Weights of a small GPT-style language model, trained from scratch on English Wikipedia.
Size: 8 layers, width 256, MLP 1024 ReLU.
Training: a variant of Adam for these matrices, 8576 steps.
MLP neurons of a small language model. Each row is named by its layer, matrix (up: input weights) and neuron, and shows model dimensions 64-191. Each number is 128 + 32 x the weight over its row's rms, rounded and kept within 0 to 255. Numbers have three digits each.
After each neuron's rows, "fires on" lists the tokens most often at its 100 highest values on Wikipedia text that the model never trained on.

L3.up892:079116130095114135151137117099167207134139098113101112160114148126143095101121113138121093066173166134154113106137164104124153138102092136185131184168078188126112151111137142134121173188152071117154099142100139145082155121071116110167073162113175128073133143117193180072149116094187116145089117081083136132126148183095111147115082091119086158132085172095149118146155138141145141137097
fires on: " ch", " b", "P", " de", " G"

L3.up405:127135139137099106077150181100179110092161113130146112119121089074130074191138144126174110154136140170126144182132117171090133167113149080159096173111124126180127130133106099117131169162111080161153117045172126080133133162092165098131118096118143129146179122152105112066109129110133138145128138166099084115191142179141121154153052136088138188136129105112121096111180176150162149125110
fires on: " support", " pass", " kill", " defeat", " allow", " Mount"

L3.up200:112116100116146157100118110141074187145167071138117085096128125114137161080032089134179206108148099131165123159126152138087089166147115108123110186145118131143120086034106160110161203180130204133084135127137125131148107144090125128157189119104101182127135140136141179164174112111123152116141056150101096121176113114126162128131112161115194197121133075113108121054140183137173188091136
fires on: "ar", " K", "k", "y", "har"

L3.up25:134172105133107204155095174143152146108125182172142149121114126123141182099125100135130092100154138064116143146071175189136122072204125097156141104104153151122158178131144112122154093110179088153077151088133036225118151128143210111137138150129077103124099166134195080081153095138146139150141082116114120075110131157153114124159136131114118130125106104131130160120140050160143104096161
fires on: " st", " Dr", " St", " tr", "t", "Note"

L3.up234:114066047060076124135202071153134150100129114138099097145123078125139129187105139069119129131101104139130154130166126096094138156109156128124090134157073136175131099099141129139172198177198113100103092146126107103138149182100125131134095113109168155145110146118150089123137088141159140148106085175141163161097050154094131192145110133108130110141129131141036168051147139139138141187134
fires on: "al", " S", " C", " "

L3.up361:077164132123095113119068146150110153143120147126097095087138133082139113088124099117085161132121155070135114147101152154100110164148142092115180127102187154208138147147099138137067147152052126158106085144063127130152179119135140090127119157137087143090127117114115167150154182114124181145168141186187121116132124073110143120145093125139117104139082155146150170078093147134111167140136
fires on: "if", " six", "put", " part"

L3.up1006:054126134116114097133143085196080145111170096128153106083137095188153147104134139169126130156179156065148077132154187156105136114134109175080128141136090101082118138132139134125119114176205157154144128136096121147119122102116134120095160101164144129152138134158163141135128151130111125058096102191123111186195131130120134066134161061193062080116139140113135120133089074151092164097145
fires on: "ke", "che", "gh", "do", "ge", "wi"

L3.up298:122099136178157131084113164122111187144110152149111141135125151131194173097131127117136148115099168168079109084110128120113109133155168109134159128164081132164108121158120116101151151146118079168067125096121173157105073136126134190131111175113109146121153152080184121111041116132178130156113088140113127110170064088109142118113176157102117189112127032100021074095139080130172124149146
fires on: " tr", " up", " h", " so", " but", " dis"

L3.up489:132122155133158127160152134134089182139143151199147148108093119136177160110169146178167151140184145160133141181099165128126140100109128114131081147133047156102095150154127135119095166167147087171127092093087087155086125118183134164135144142076148094138193160079114097189090116154144160125092113108076073106098131120126133127153077128110083148120193190143075124093146102128085128118167
fires on: " de", " Party", "ance", "ition", " record"

L3.up225:078146092157181176145146086172170151112114105128063129136124126158143148116128179154144128145127124108116126106100162127090095065122133157154145119145087173096103123131138145111143172177131101158141191127131099091112160104139134109180136112087147180126123125100253093109158090189138108145107120086162099168182135080154119092144209106084074129111106115118136092191108109061187113142132
fires on: " Vi", " on", " vi", " comp"

L3.up205:102177153103131169126116137144146104132112105103102118119117029139135157182122158153126186118165183098164206088121171143109125184076113094136143140145080109151104163115124117108131189200149118166144127108079103074080161114119155053137105133081123146182113131151147088153143169123139100144097140120103147178150066184171108169159143090158118191126179155115087156157084167101169110034114
fires on: "ic", " ma", "it", "/", " due"

L3.up394:162172161112088150118157091076128203178100113116155125129138147187121160087099087179124076056141173172103140154128101157094154142182134052121156139122132192185204102137139110119134057141177096108098094129127162140083068089096102129125134158136132200148177130172128185055116128100134169097070114075137139149163089155084121127126115170148140128140108103110133116125155149130119157100161
fires on: "}", " 1", " 0", " House", "а"

L3.up332:138119170087093180138118123121081151143148187120158110088168043161148148066144110100124092086156132075111123160081203095118116048239069094157163206068107126114150104111151115104143146146165134180103177117122111166174131141134166123177174102145083094140144116111154110060122133137147139171126156118127075114197140155155129137133175104122075120123142139129153103161180083096054125087137
fires on: " co", "op", " a", "th", " pre", " full"

L3.up151:100138159136146070166122203153143123159133153160163179177127146100158135179148153098138093098083108090086113161119120164135154086126137092098127109165096177049154111118105112110170087135119149096120099142129095194090129095197205138095112133174134103185092176113159109135172095142174150094127114124089104112062115081165096136118133111161104158121087147122115117151072117173127123169089
fires on: " D", " d", "T", " Per", " Mi"

L3.up660:109123076110066177179112098124145174123135134139101083127116167097087139110164093060160097154135127127168146131118090145098137117097135129168125107169088125223137068130196115140088101123160116131150180143109103069121148176180172126148102185135130149107052155131157178086088098174146133137084081174136138129100081106185145161198094115193123110127113106173127144133131126131100144131119
fires on: " |", "st", "±", "-", "d"

L3.up276:120114115159104043130127104139090147153187167157142137143136151127140181127143111107089152142135136118095166153150121147037150088166164105081140086210116164148150102148112152140123165141128204128150122169063089210147090078107096151120128117094122151135114081135139146099160090176123149070095123190191136082094111129152155115110083180117150059135129106131090140156133047112101112147135
fires on: " him", "ved", "elected", " named", " served", " Her"

L3.up331:121090145109123137168131145126141125163165137125126093111124100132081115199119085086187121140126130158141171134174117166089107123083127156155128143106089123143072155148096157117089090156094138122079153052113176107128083132112100124189100121158108181131159154118107124098104159141168122135109067111132161134141136142178151182189128092108143115142153141116132160136089164124133130102062
fires on: " large", " high", " close", " under", " small", " complete"